Weights of a small transformer language model: width 256.
MLP neurons of a small language model. Each row is named by its layer, matrix (up: input weights) and neuron, and shows model dimensions 0-95. Each number is 500 + 40 x the weight over its row's rms, rounded and kept within 0 to 999. Numbers have three digits each.
Before each neuron's rows, "fires on" lists the tokens most often at its 100 highest values on Wikipedia text that the model never trained on. A number after a token or word is its count.

fires on: " |" 22, "1" 18, ":" 10, "0" 9, "3" 8, "2" 7
L9.up30:411465509527460429489497470505527505480489497531483510498415483491514499498540583457447541569521587449485491523513562550484472535448503441544485576537526605533500535505525520514479444477526510547475500513550546477503505441523431560535506461502472493498422504490552546520514498478508515489

fires on: " the" 48, " and" 12, " |" 11, " a" 7, "," 5
L10.up526:458528515513506527478525494523513494461524453440519550465490491440525505464546489580486517554481474517480541492586554370516521504559497516529420515484455465524559536501522470520604462536484485499572497469466457500483456512524489530487539451463579505486515433526485506461494506476516553543

fires on: "'" 25, "-s" 11, " time" 9, " shot" 7, "-S" 7, " in" 5
L5.up342:509470519504464475551483545465428468525506569551500577556516476564520556552549491482550598469497518475456431436481482454482478450530596535532510491433501504463488509526466483498546543505468445513531496436582492523439521526528491499474467537457580522491546508480520604589512470470456483477

fires on: " he" 66, " front" 9, "==" 5, " they" 4
L2.up237:603513489526533520454501582521460532449567584462548534535455473513490522507483464522516509471505477517553545527577508565533509454531505454502491445461527494481467405496460521466567476495446455503481439519506488527486508474455481459559492459532487528529495554490518516558488536504601491491

fires on: " in" 32, " of" 17, "ase" 4, "est" 4
L5.up688:538468539528500575497492506517547468471431464469480504500431454496482445491488500520510569538393480450470476547477472537441524543501488473476435536536518467479585543448452521457448487466525408493521457453500471505492446562521491526480534517502545499476473538488480534491435464471510452492

fires on: " Ne" 13, " local" 13, " van" 10, " Van" 9, " Den" 6, " Dan" 6
L4.up756:582487468443453496491431513470432517431510511529434481546520427559512497445506514471580455502555505493481494497557595435564507570513503496595504500490530540527485488469430523531570479559480450587578476531445533514516526493520465490437477567531554488533553561499530563512461565483475470496

fires on: " to" 43, "," 21, " of" 18, " by" 7, " from" 5
L9.up168:575503486509446500486465427517508426545511425465588475547487446461476455528409540473511586516528482456526504484525514561485453469421505474517569518486458570539529492492507572515539506504478494502527495430506498502534495538497567547513565532500464468520532428506497473488462577505533487529

fires on: "," 24, " since" 12, " until" 9, " however" 8, " but" 7
L9.up721:520526502537444552460487421501516484530528536439458468481515462527542524487488492549490486517522587543553450487491479447534427563515467495549452486522478452524494499508494475464504503443566507533499460516506508528462488521456544465440556459496548514539458445439459497469451498577412464528

fires on: "–" 39, "al" 18, " to" 12, "r" 9
L5.up156:486534570479449497443537487513591481539514484532492495520488484479523501502448573576543530493546502471560470486530441462465518580550514520475589563428526501512490428568489457506487559514544558462463476474491449477450482470488532565503485517512508613498438519451472495457504520508445493530

fires on: " which" 60, " who" 9, " in" 8, " to" 4, " Street" 4
L4.up250:469478503469458447528533525424497586513568558480469521498534483516621522578484496489481472548512466548496567518516572549603539488434474469511554531458478479588520483556505523468428564498506564469485500498534486481499498516478513559622478464473523465506564436490542441497541455415442480513

fires on: " the" 51, " members" 5, "ers" 4
L11.up213:418533486472427515463475465506520450514488550541472493526518474491393519489474446503459502565469525517556478536505501515453544413492498550566473513495495461460486504553481480499506423504543515484512499443459483523456506501422507492421462504538505477491508505512534524485523528437552500452

fires on: " the" 41, " No" 9, " no" 9, " of" 8, " in" 6
L13.up44:463546536498466486488441594495485460558515496513531499501552487400450501494533457488556476513508594490545501539535533459447494522469537528465398427528506505447453453525528533470465433501426428486532518431529501587480484499531466467521445484563482551497504504400462473479543517527512504457

fires on: "," 54, " but" 14, " and" 13, "\"," 4
L13.up371:480477466536448509476395508489499496430581523502535500536473431506506471518505469545545438599512565521564473509513479497508459532498505466475558523454511504446528527471527476557463544457522490504536463498451502539490450538491582499512513447544564533492557516483442503499471514571501503540

fires on: ":" 27, " g" 14, " kind" 8, " to" 7, " in" 7, "-" 6
L2.up475:457582529518460498466520460541503481483467475511506499453479513427524484469519484463398526493493485511518456491454458444510440557503554428524464548550555500481504466545456525495462496471465445582480452497479538439521515505483467473472568524515506482488508479491541561532508506541487441455

fires on: " family" 15, " of" 13, "'s" 11, "hood" 4, "t" 4, "w" 4
L5.up253:496526564505484493518500526563515515480530512494437555485475473520497492519486546493526498466481550504500500488495484488448535459481500516496571474441497538424548527516463504539509525552453441496513463531482445507520562544461538485449417451532486554514502513504533516535426519580477475479

fires on: " " 72, "," 7, "-" 5
L11.up110:551547438511424526472525532514611504505542522530523537467534438475464465503552509468491519519483474442544588518447505440440524484510465529441487437447494450437502575526505451471430497535475549524492453518547465499520556475517559491485509551561547493490500510475516504583504491464549475406

fires on: " The" 33, " of" 25, " from" 18, " the" 8, " All" 5
L9.up13:514533497438464530472506537506505489489457556511502478565483511480418490557475499487463536469502424514470491555514485507398486538568517523506460490534484577508491498460498516516576553457400484447433530493513470512522495522505475441462494504549466447463573497539505490560588503528493499431

fires on: " of" 28, " for" 20, "n" 6
L7.up915:512517565478550461455460533582533507512529540508467571471458474451493500489543495513565508519471529475468526595541498477520535457502464512541536530514527489467529520566548407527483451512440459505505413531439480550541492543452548467503548441539474555501517548487445427484488576519500508486

fires on: "-" 39, " |\n" 8, " on" 6, ":" 5, "c" 4
L5.up682:480560596494532512489538563562500489478492483497438504465462440530470487537510404489531495459488532525542533503479528477458479480487474537469453457528501469447394494462549514530476489546483534558459489496475477538538487523517520477444536408530496550608561450516530497503494464508508527473

fires on: "," 70, "." 20, ";" 5
L4.up59:500464475456480469502520513447472510470511536542449481463491442565500581497567479575441468515519502512485501472535517534477503466542498464505639482437442494499500421473520475500484549476558498501522451564480551525456526482472497548419586499457525444518478532522493539437480524490426492510

fires on: " f" 37, " of" 30, " by" 10, " to" 5, "cher" 4
L5.up627:479474611491512520528475539456546517571484548633508581541484451574437484514514506540496522577540465489522552489506531492466480503467475516516500502530482506491451521490473453462498507416467529461422517479479455527435489526486516482448517553560506539566503486518436500430536469525475504521

fires on: " |" 42, "," 15, "|" 12, ":" 8
L10.up1018:600502489474486452483484471482561546482489477452460534479508504440411478579548498480504599504516460490455454510494458541522503518527424507520488579518531497521473597518557410467530494432524464494524454523541541560435505428490509501508517472520541498532482488534565545542536507450539489507

fires on: " " 67, "\n" 11, "'\n" 8, " (" 4
L13.up209:570528509523525515463496556505452458433530472487574541477425440501471505510440507479511489527474532456556507594534526506530494498526506498500571431513462496563481428611550531461450507470522462473586431441496562474452550465471453490552548418470507540494517502486476533533499463476436500539

fires on: " to" 59, " Zach" 5
L5.up791:470509510517568457456550481480541511440481478483537440538429514542533472526426434491481552463515506460472501526539489499445490507497468501468512500498485524490420444571464436526459560527503441515488457472495502489520462438461509508557487425520492517486445565445518506490492543564503509493

fires on: "–" 32, "." 15, " to" 12, " in" 7, " of" 7
L5.up133:441465518476553516503459490479486512549516476432501448509515503487513428507419539543545466506546510475544480517497439429541486565593520481535506511415473492516441478420521502510518574496467493477560458468495445534494454504442416543538387513501520512492582513444534482489468422489505511524

fires on: " the" 43, ";" 8, " Soviet" 4
L11.up390:440505490506522581474442519513485383480426516513495489496473569470482512504585396533497512584426555526486451525469498557504487556463540475576510521534538495502458474547493521478497450559453522491511483487564408561530436508476472535458480425496441476530530494598522516504582553523553428494

fires on: " in" 44, ":" 22, " near" 7, " outside" 6, "," 5
L5.up391:485536462513489494551500542493529533549529493517484535553460499530539521517525472510490539519526516513472534523539480582567493489497434428439562506545464548453411453513544519491444583507488457460534485534491497511564526461457442568503537416512414435486479576502477529593447525548547484511

fires on: "," 36, " March" 10, " December" 9, " January" 6, " April" 6, " October" 6
L9.up653:544378524582498521483526486516507426435569526491527446411487498500514517471532453553418534493491610546473491548514502497460561495501450475503573428448387512412470421458429502496475454471504468493483458539512475556525489496493517510438540486426488522503534491509556554532506526498471409500

fires on: " to" 93, " in" 5
L5.up753:539525502557448455478525443481471488592508533537517543512480480520460491488570561477485434511578476566526470589452450475460532536542551525513535526558522458539525509550466569480496512522528430606479466517504540511546516501515470487534515558551498533524564474452510457495427511533443444472

fires on: " to" 48, " major" 5, " over" 4
L5.up802:527471528488487430557529513558477529511589469538447479462463480484492547509445507509467438524521519470553456505514496512559459513441497441474555527528438481593556520438369585513497479495527433479460448466535536482470492538486524522529497547474514490571470465522455488531461461504528553464

fires on: "|" 45, "-" 16, " |" 9, " considered" 6
L7.up794:510474537513537496520553585531509490472503537534424397516416432502481525515538388532485449543496504442531557463500513502502464559527537469509539507490515552493387478505477495544583412473572476505474492455531469476503449485484532518536505491471483517651500496485467553494540536542507535500

fires on: "," 57, " de" 7, " B" 5, " and" 5, "." 4
L10.up50:477522540445474428525483593480503492417523512513457471489521542465489502501490503500522476505496503557506474577555532470522480511462466488533492462459466516491505555514456482563525532532457473481520550458508505532563527542501504520479536460513535497487407541405435501470494555479479407493

fires on: " J" 21, "J" 20, " j" 9, "j" 7, "==" 4
L11.up264:583504528502556480575522555484542498548541522485463543483473485473495490496450486538490524537539533538549464462475427522419456496496512534529536559520478487485461527437459540569521475536477525458505438486522485507499519549467506464560548479433508535442449517534523489490512476460575439532

fires on: " by" 37, " in" 14, " \"" 14, " to" 9, " with" 6
L9.up674:551569518492508455444501474531499493497504505462498526517479580436448502555542465498509508468478525515493456497501502514408492506533414477522466491535565523502427487504446511504514492466495534539564458467505487480542561401530409516501513468559516478536535396474526525553525468568503489495

fires on: " one" 16, " another" 9, " result" 9, " both" 9, ":" 7, " other" 6
L4.up846:513520423503424503554446494496485487519537464497511485577592473543480450444462510449488556504460561462515547466521451454563504518501510477511443486515508508547603502615468486483461420586474534519546484403494459578452468496499578488560484523520484431574495528505515538489557485504487491499

fires on: " |\n" 19, " joined" 18, ":" 12, "our" 7
L4.up492:511554530497521550468551518558511445487524521549534438579538470479473501455457426476543513452448534441522512503486539426456482374540475520545440562583561522479462471497517501527510467505441551540446495449487505508516586459500490495501477482529508539529503491558519499447550482559566457550

fires on: " in" 15, " for" 15, "." 11, " a" 6, " was" 4, "," 4
L10.up21:486546480571550573460515443449476499510522387424481588451538460488549479563484416543435534512493518455505495479575525448529498489590508490480546522550471521460520457500444506506489526536492495451486496476506431526521498545459511423486547462462487498521516497545453532450487584590475533503

fires on: " |" 24, "." 15, ".," 7, " L" 6, "H" 5
L13.up890:479498506534504449445512540455558607533543587522506465493517435479501522547501470402557508446557539502445484543456470434518504524529478462556540578493533471494410526455469494539427495505501490502483568566525502530572539481497480512542468556544551419512460575504572520508502504517505516570

fires on: " they" 39, " They" 19, " we" 14, "We" 6, " We" 5, "ste" 4
L2.up738:491521533524516505483486480443545495529484484516588469461490482531460532470462550505563448468475458526568515438552481556491494486449551442463567445401498511511506463493534491496501467550567523509503507538475587532534468566404488533471494503482521466587442563567453468469582481506526534463

fires on: " of" 92, " from" 7
L7.up722:500463499526514492488441499546465524497465448455564504447544513499547511520519528481455497494490503447515508511521456532506445550507455542501451467453496580529510524479528426559516548408453496501553515440446430487546487512489490546494492541436601482447464594462485457431509445473489488529

fires on: " they" 38, " them" 24, " we" 14, "We" 7, " They" 7
L4.up321:452529531509514471496422552516472427479487434506557496484425468552513468491491479504478475482433404456516545542536498522584488437496516450558542457457506535463558512479509504563456543543474459417574523495458550565567454569497511515477478423503499527543436535444462493439460496514456503533

fires on: " in" 26, " for" 17, " on" 17, " to" 15, " a" 5
L7.up55:513507501524502507473516480482477529487548458510457516484491509460515468553496460497480454490504563532558503524554474516565487555546491540425449535415417462515527499485462534515498527430521436506526481487507528543545443528531502490558533500523523422506504494545526509489495549441482551457

fires on: " off" 14, " near" 13, " along" 11, " down" 9, " away" 9, " up" 8
L5.up622:532519429573539544492479476427536499443529567553511464551508515548429450517423434402512495498444494521594462473461513553523451440490526494524452542561469530459524459469523558532488567578459556479539473527541521542516529560478506520560505462551477525515531480505487451508456530517440427511

fires on: "-" 23, "200" 14, "202" 9, " of" 8, "198" 7, "201" 6
L9.up390:544580544490517435449428467495464508543454428443536497483563499550455498518568557549501509497501435467426556489471477460515449534468481514510507538476575490460515551534527464589523437505504484514557477476518476521523518484569464494521525441544509504537527471487519523427548543425489422518

fires on: " B" 44, " F" 15, " " 7, "b" 6, " b" 6, " f" 5
L10.up156:500483534534514519555527458480483488525513601506477461530477429562510477549428492451516472492508487487517548501462583553551577553444521509464484523524503492473489510451482476556499427522465545536547520560527501554577494501535421519488574502524455529501497447480532456545475512529519480580

fires on: " by" 15, " from" 15, " on" 15, " of" 12, " to" 7
L7.up568:544516499520523481413430467525469407583509513536532467511477464477509494549489434585472505440496562481527537448511570486538487537492511524537569482476517560514492449420580498479511524493544587564448545491542505490550449523527601492454518511493423531524480432527446541463457525497514593507

fires on: " of" 64, " the" 26
L7.up203:442508539534572469482498558588562445471500529542471561507504528483456519491495546451538477462508579461534531536538508468503512423474482522519562489543466486572518561474525416567558490476500463488511460430496498488489451482458491547418522505508510568463518442492503548505522486526546553480

fires on: " and" 60, " &" 24, "," 7, "–" 4
L7.up907:470522522481486474507558528485555485446555511522480462415379487524426557477505466535530479458542502490497541505516549507466466523486523529495540459424484486487506526452481443542461500553452484501509462531456425456562518555548505447507536518470571571423450502532468472386475476538459423497

fires on: "," 94, "or" 4
L10.up445:503506504487508546479499507409474475468505475455462541493505484489446473508595543548453509481488573474524480534464440504482563495541515534514506485432459543531557502561485496499522544521518552617590461455576596495459487550496515509468513455482489456497509536504542517450477536439396482497

fires on: " with" 28, " to" 25, " as" 25, " by" 7, " in" 6
L4.up32:525492430511465520553527505510440496509513521515422464417525512515504536502437506406524491508539467454465505467481526534495512582459440522393543616413461459566514480510411524528451508508491535534475539515519473548530479499490506456538492517562542520518459532424507524505449450497464540509

fires on: " this" 48, " that" 8, " next" 6, " the" 5, " This" 5, " other" 4
L10.up816:505450488451491489461464501494560575465506440416538553497495550509549462498470506459443478511537514447541533481465581539464518486535473463538474595488529493531534551554466521518520465401583558514547464547522522522416455574508452507509499491535519515520516484490474513453506601545603484472

fires on: " in" 18, ":" 14, "'s" 8, " now" 7, " from" 6, " of" 6
L5.up89:487515473474551549488496541581485527552470482400499497536429488477479408470536502508572525492467457510404546477484488597468491538519534484536492519464537536471463568484524462456486541469522480446537508525521489533502438474480479513491516520527511443535556493513500526530493469496480444551

fires on: "fl" 19, " fl" 13, " res" 10, " Ex" 8, " sl" 7, "x" 6
L5.up416:454521499520473566535420593437430453539484451479465495490474499494491548576502496469479523459489518551539514512488581468376596492537457463429458511540560527406530528515528446539511487472523508551544551455516534451437558524536476506490516556543407548576527483492508502515526451503458499519

fires on: " was" 36, "." 27, " from" 11, "k" 4, " since" 4
L10.up231:534485541572464473530471496556548500587515496475520468507495523508462490472519507519496520532487496453541519529481509471526544540505492515426424571507520488517572493458491456569549564484536505499513427432529527520551528497497533495534486509487554499466462478502562449463491458478523500554

fires on: "." 27, "2" 16, "," 12, " was" 11, "a" 5, " were" 5
L9.up260:497545469543538497498479469534475475490445461434527580528554510515478504570495486572481423503545538535496604527563443476483436530478487517474539571478504550457504434496476537503456525474497430378509452529522475485523537446421550475544519537471516506507459526456542518565517540566483482465

fires on: " |" 41, "-" 18, ":" 7, " →" 6, " as" 6, " @" 5
L10.up101:460494513456503516472536489462512442447526477533429529502518479592511524486534429455449515506456486518489449484538450507517517495496446523558545491494495584502473539552486475522482520486519496435505531474535484396532484488452505554508449510532521498516462481532604458509529528524494450516

fires on: " of" 39, " new" 23, " second" 8, " with" 4
L7.up242:485492404506493494541504533561468553488493469459536441498474456521490454572467477495525455497547584515530519582439500460472515500447589523588522511582467513497526492408478558485513515454475519494541499443469420479556581413504530483552480478483486460455516447412525499495514472487512492481

fires on: " |" 61, ":" 6, "," 5, "|" 4
L13.up606:515454465473512513490480518473471499443510505505469567483460451495461511530510571471492544547541523450489480510472446496474473548436418489544523558543579476422395514473565473525454552458455483432410568490509533499460470492565499478552490486541489482492491503549526536563520484517521547487

fires on: ":" 19, " by" 11, " for" 8, " to" 5, " part" 5, " with" 4
L5.up566:533452532516520443528518468500508455437502497464498524462443480481516482575452482493472532477512576501492470477504462446478421524454503564490509510545529470517458553558480513548507508497494496503520478533525488518548436523479442517511488522507516534430493504443568612548472484541471516480

fires on: " to" 25, " in" 14, " –" 13, " and" 9, " as" 6
L7.up162:476504443540388445577574520501401555524502493550502506517463514505554537541455506473469479496503492528562513540497448511519468523536471562477535534534474475572525508580460446419459448447520488548381515490450528436523527449455442536567544545501501485495500471502526494467491478445488445505

fires on: " as" 22, ":" 17, " for" 14, "," 8, ".," 7
L4.up106:520481508551510567481485427471521466511570524544508591419528542449459453567483501550463488515457530454518495554515483527509502477515541497584547403514544483479518467473522413527481531463501487501481462469478475494459572519485495514533583442467456487474461516569548555562504539551527486495

fires on: " and" 23, " for" 22, " of" 12, " as" 7, " or" 6, "," 5
L11.up371:529481501523493479485485535506515492490538504508468528474492483426563423477549441549489437548520469529555484461599589551508526483481521504524609481477427514542492532481529481509503534454503513434496533501489490475465520471474503528538558422510516479597483581510536546529489479484474534510

fires on: "-" 27, "^{" 25, " •" 18, "6" 4
L4.up657:542522534489477436555503514507540478437501476572533589574504504550502496512534502542494543507551480512496431463515520415525508484570555509558532550524532513529489548483565524461521539537464485461524552489452475533489504572441492552491491592531549453505501527577530452479420466531449558417

fires on: " no" 37, " No" 35, "to" 5, "l" 4
L5.up345:515592453540458520515486522474501492496522503485497548492521437463481464411498500492575523526528583439519541545518501488515458545487418493567473470447591552517532462494483441508505563475496496561550472563539565578510463508458529417525377477447527503484517490462526454440491458548466476441

fires on: ":" 21, " |" 18, "\n" 15, " →" 8, "0" 7, "===" 7
L13.up623:520539501495499446485497552403495487442515545514469576527456516573518470587527453563460553543509561411490492474555479519512447482421452510569512544504518517472459538513515483508528502463486430409482461519553492485547542433502444556508478505557543522496462538492543538535548509476445550485

fires on: " W" 64, "W" 25, "w" 10
L2.up438:553498532437518475552479522518463490535579515528498462458601551579506428498551518541571507524509425433457516409529546463559462508547471493486515516457516513506475443409448499473501469576481484568428521520561484541492523472523511523482492509455496568542503519508434494478449485507490486519

fires on: " for" 22, " of" 13, " won" 12, "|" 5, " |" 5
L9.up929:496479486489502507481517548523538419487441511537480539476462457455493464518484420450458468552493463473482504530524566463539507571482495556470457489442536471445512552491551442460503393491444544490461476374564482460469490502404548523472490478498528443603498530500455451514557540507415486546

fires on: " well" 33, "|" 12, "ib" 9
L9.up251:526498527513517498509528493529514420504492494522522493531556485474559481434411472554526516553516439447437509489542461547478484555550507492459508508485457454496431485475520480576531482393513511495517524525468443499501419505455525475518465480476561546519524510491448505492509527503521523464

fires on: "\n" 45, "-" 11, " |" 5, " of" 4
L11.up992:527599486492487539456493500512455474465519500474463462500540543559436467487580491555510560507424489470511524485524492485484488548534536492408487533415431539533527551375446449588533518395372502468468555439485519488438517512518505496467456494491549522476512497458505488446530459546585464495

fires on: " in" 23, " over" 10, ":" 10, " |" 10, " the" 9, " of" 8
L9.up981:415435427477494513558514475499546508506531471525471433548473476551425491560532453506506549483543511466493493523605460499502483533531470471538461455476550564520484515507509500467566418522554499490471527484503527502481483450496511471513531403470526508527531488497556442515526483489537484484

fires on: " up" 22, " Air" 17, " over" 13, " down" 11, " Life" 4
L4.up442:463563471581490494529535520490501447512540503539490429493469528601458450544475483471481512485474478485545431518514526475427598488497536451511572488519501536472471524508539511569523513553482507489574542508490479469455523512499456530478521534522478559485495494543463492447426426506423473437

fires on: "'" 53, " •" 23, "’s" 14
L2.up386:508511571492496483513515496522533515571539487543488533547466472505492542515481486462476534468528492444478495465571475387536502474526583498557508497503475534526505490521507521484550458511464437531470463514525342514481451517467438559483524527527520503490446550519562560500542518487506563495

fires on: " the" 17, " and" 12, "==" 11, " " 8, " hold" 8, " The" 6
L11.up728:489497476457522521527506512547492481525487650434506477567494513454494531552505450575504509544463473618504513551429496517459430551521507554475398519496487467458494499516496511481554553485496481500489549489475495540490483513509526469475514544544511511459474442495477496486571521569535511569

fires on: " no" 40, " No" 36, "no" 9, " any" 5, "14" 4
L4.up79:482610576486487575515501579470508485515572501517483483426482523471433438472498436430524496510553569495524443429509472412453456532485482437522476454448471525442468470465500429537499459520406456507519496514475520587506486525443461465483520443497535470494561491436486394453472507544441511504

fires on: " out" 33, " up" 16, " when" 13, " because" 12, " away" 11, " inside" 6
L2.up674:580558451522566540438482496475511471481548522530513473594489472512485510557452508440547474529440450474500456492527514469553580543493519519489515461526439500528489521548484498510506480600531520545518571505527494588534542549416461509494515528416529566509441509552435465529509523496483442439

fires on: " to" 64, " for" 6, "202" 4
L5.up972:439498508468452467528512492523498503585536488463551508517538478507482511461464508482427492512561563442516481489484524473466515513486482476409567566527500424607495549557522513508498568526471474499418507419500521486432549465524452557478519564572530470536519471489463434492477552504479485464

fires on: " to" 58, " by" 5, " England" 5, "2" 5
L7.up68:566521545484457548552526470485476441449516473504438536507487450548539505512450497475531472520581531468516561518466548559532522503500442548497516461544435547558506451490361527471485496477587456550493433502504518452551447498545489433605480516503531473500505525496545513578576457457580494429

fires on: " of" 40, " −" 15, " with" 10, "-" 4, " age" 4, " was" 4
L9.up562:559498560541562505545511523465536537531465393508559509521571439518522532504581478574440524510605448509504529470445526507544512467417492552504496499509422493433465496454532562502580502424534487461467469453557453531471475528533470429475496436540507496484434520526535484411517487407454470503

fires on: " the" 24, " a" 14, " de" 13, " of" 11, " California" 5
L9.up829:488471435467464536482407581505505501426514445483518594526517465519468559483590514509494541489485490474519467526526488502563514504516440499443541487435409549425487517522495477519519474490535460482538601420511504545498509535499513531510483529449473481518441505477410563541544492476523495528

fires on: " to" 44, " United" 8, " UTC" 4, "202" 4
L5.up58:582463546511555494537430520549438487534578509499580480581483435530515451525486555453531425529533538488528500526483573514510541497525451465409507479481460563503454481562411531477476501466512433535407514454477522525563522529522498562539513472444549464473481477568447431528442500543507478423

fires on: " |" 36, "-" 18, "|" 16, ":" 15
L13.up585:508421488459513485481563517531548465456514509478442468490468528517496532559445530512484548485520559477533499508488468533521466536445518486520506545487481460532531567512512518459550466480513484504473492513505440507431512496528536462540506469515523516514529475507518541513529448515531473519

fires on: " S" 96
L13.up465:454576503524502499537496497566481505463574514542523501563554488529480501523436501522507500527512457563500536429484480488509499511513514570481526482509477459531456553473495477518455551475464433580576503477398489481521517506485461459551564470497495524485496492481506493560503525409500524521

fires on: " F" 35, " f" 17, " b" 16, "F" 9, "f" 8, "B" 6
L10.up547:486501528467550500533481467530508506448513575543481498487532464505513419525454482459530458486504497482481453464524545480464483471469578572474471521557517557538508512427451456543620545513507524527497533576474565538549453560502483577522564395487558493555490539512468454524493558465460480498

fires on: " of" 57, "–" 17
L4.up257:514499523449525448502512499507414597478495462507550526494524450509574496492501471477453495518477514523497454569574477515492517541492401460526412451502505509583495510499429484513556468482507480531505533475495543498444456452461502523491474495502550471393533548439535462438488455465517382473

fires on: " of" 33, " in" 13, ":" 10, " with" 6, "a" 4
L7.up167:524539437428444539556476448529524526519568489519480457482497520484447486554502481535566459491508558520501618589491532507524449512430510427497521482550503499469553477478498536529537465520491511533512501453529504511504560492529513539468495507451486570435526447470525441516459482533544422527

fires on: " S" 25, "-" 17, " (" 16, ";" 7, " in" 5, " s" 4
L5.up764:453547520500566496470485534554555476467588478469553498508547458544515536525537457489557412525445529566511514479476511481492504508485538557517543504537537436462540519415477476487474464501465469524479564523440524543526505488513519490517510485437459462551490537474556418561496473480502531530

fires on: "-" 22, "," 17, " book" 9, "." 9, ")." 7
L9.up302:488534454478439499533482496532538610500519562524457459512518491509404515512475507508484514478544516412497524477481488493469461487503508454499521494437478454536523519493495510481408447529470539547504415439524478516484522466516568516539499533471528464566470532531477458526538491553492567493

fires on: " " 50, " to" 11, "|" 4
L13.up380:531538536508445574455432609532538490441495495447490565527463452501547530503443545448521532551502535529476511536436485521555499527479439508509520472509516501577503474569512444492459476415502453531520517459497486477415494454554426463545491561562533560487480568471483566496511536502464480408

fires on: " of" 27, " the" 25, " this" 14, " such" 5, " these" 4
L11.up808:462529457471521492516517512541497467508517489479548509455538505466513490441474520516438452488485498513457496506446593520433451506501466496490529546476472514468507523508508523516535481514502481544526459550472545520500486550492424433465560533531524455517526450510463574494470525575484506557

fires on: " of" 20, " in" 17, ":" 8, "," 6, " to" 6, "″N" 5
L4.up447:503526468479578587526491487484481523542463625548523504529523526514477499520514494473527472546563500499508523483468537549474461505455458537472516458525395485434470570457535506483504510432513426488469459484554565557520544442480465483382511496477592508534489503498456542442614468477430489499

fires on: "," 32, "ing" 9, "ling" 5, " Les" 4, " by" 4, "iam" 4
L4.up483:494594515441485578499477511459450456561494607518546513489434485483454491527417506455508544447566490500521574455504482499445468488505458438457446437539472450558467462504410504564400513496552495469582466510501549489494522466481444476520485503451539520462470452523486452549576563462527493504

fires on: "==" 98
L4.up943:506499500513497499539519492471508436512533541422509517477422489467497497536449438481522547537516550443515518535439506500438540498585446519513531552569529573512506481546508540524493483503538479481511496437555499562459475540499561478481503469489455479379507458476566468412513516475511419501

fires on: " in" 34, " on" 17, "," 12, "Ch" 6, " of" 5, " over" 5
L5.up91:515519488466471451458469435478494496555529538507490528469511453440432454502576552437514471485461449514478472546554461558588522534576524470466557524503506497528497524474472532478500525461508391421537471540497485499537476492479495468493551446506526449517532586498440522518493514548484473474

fires on: " in" 37, " of" 22, " by" 7, " as" 7, "," 4
L7.up50:541535449481441517543463425515533426486552541571487574528533499510511502477499595492471505503492435575496494509532492473539486448515579591556521531513507445480478514509522564467507475476544534430580442505473549510512500568463433523528581430442572503534522480479485452530448553481465535478

fires on: " of" 27, "|" 22, " |" 17, " as" 5, "=" 4
L11.up916:474509517571539528461503440536478449528450489524485506535437514512425520535555472480490497559512521448431507527482534527475585602481486438460513524474533502505522499537466500477504393594449496548538540447476484475487540560446553495489516495561528458582475498456531494548474475427448465521

fires on: " has" 27, " have" 19, " was" 6, " had" 5, " is" 4
L11.up37:504459536566471517506479554585472517419549480521495510496498447508511542508553490490557507530536498486587422514462513475471484559538433545445509529519483534537482535564469486485543463513441537498507488452563535472467478500512536494503544546477495534629449498541582491465476501530466601555

fires on: " up" 40, " home" 27, " away" 14, " off" 11, " out" 5
L4.up913:543536448536508503559449522473558521514550484557440507427450510547490474552437488433528478532509509449546471478542558618548446494601478512464491572526421446581504431553473532513504568553464531489424497434528515476528518495501470557570517451528548488522475570555391455503497571497541444433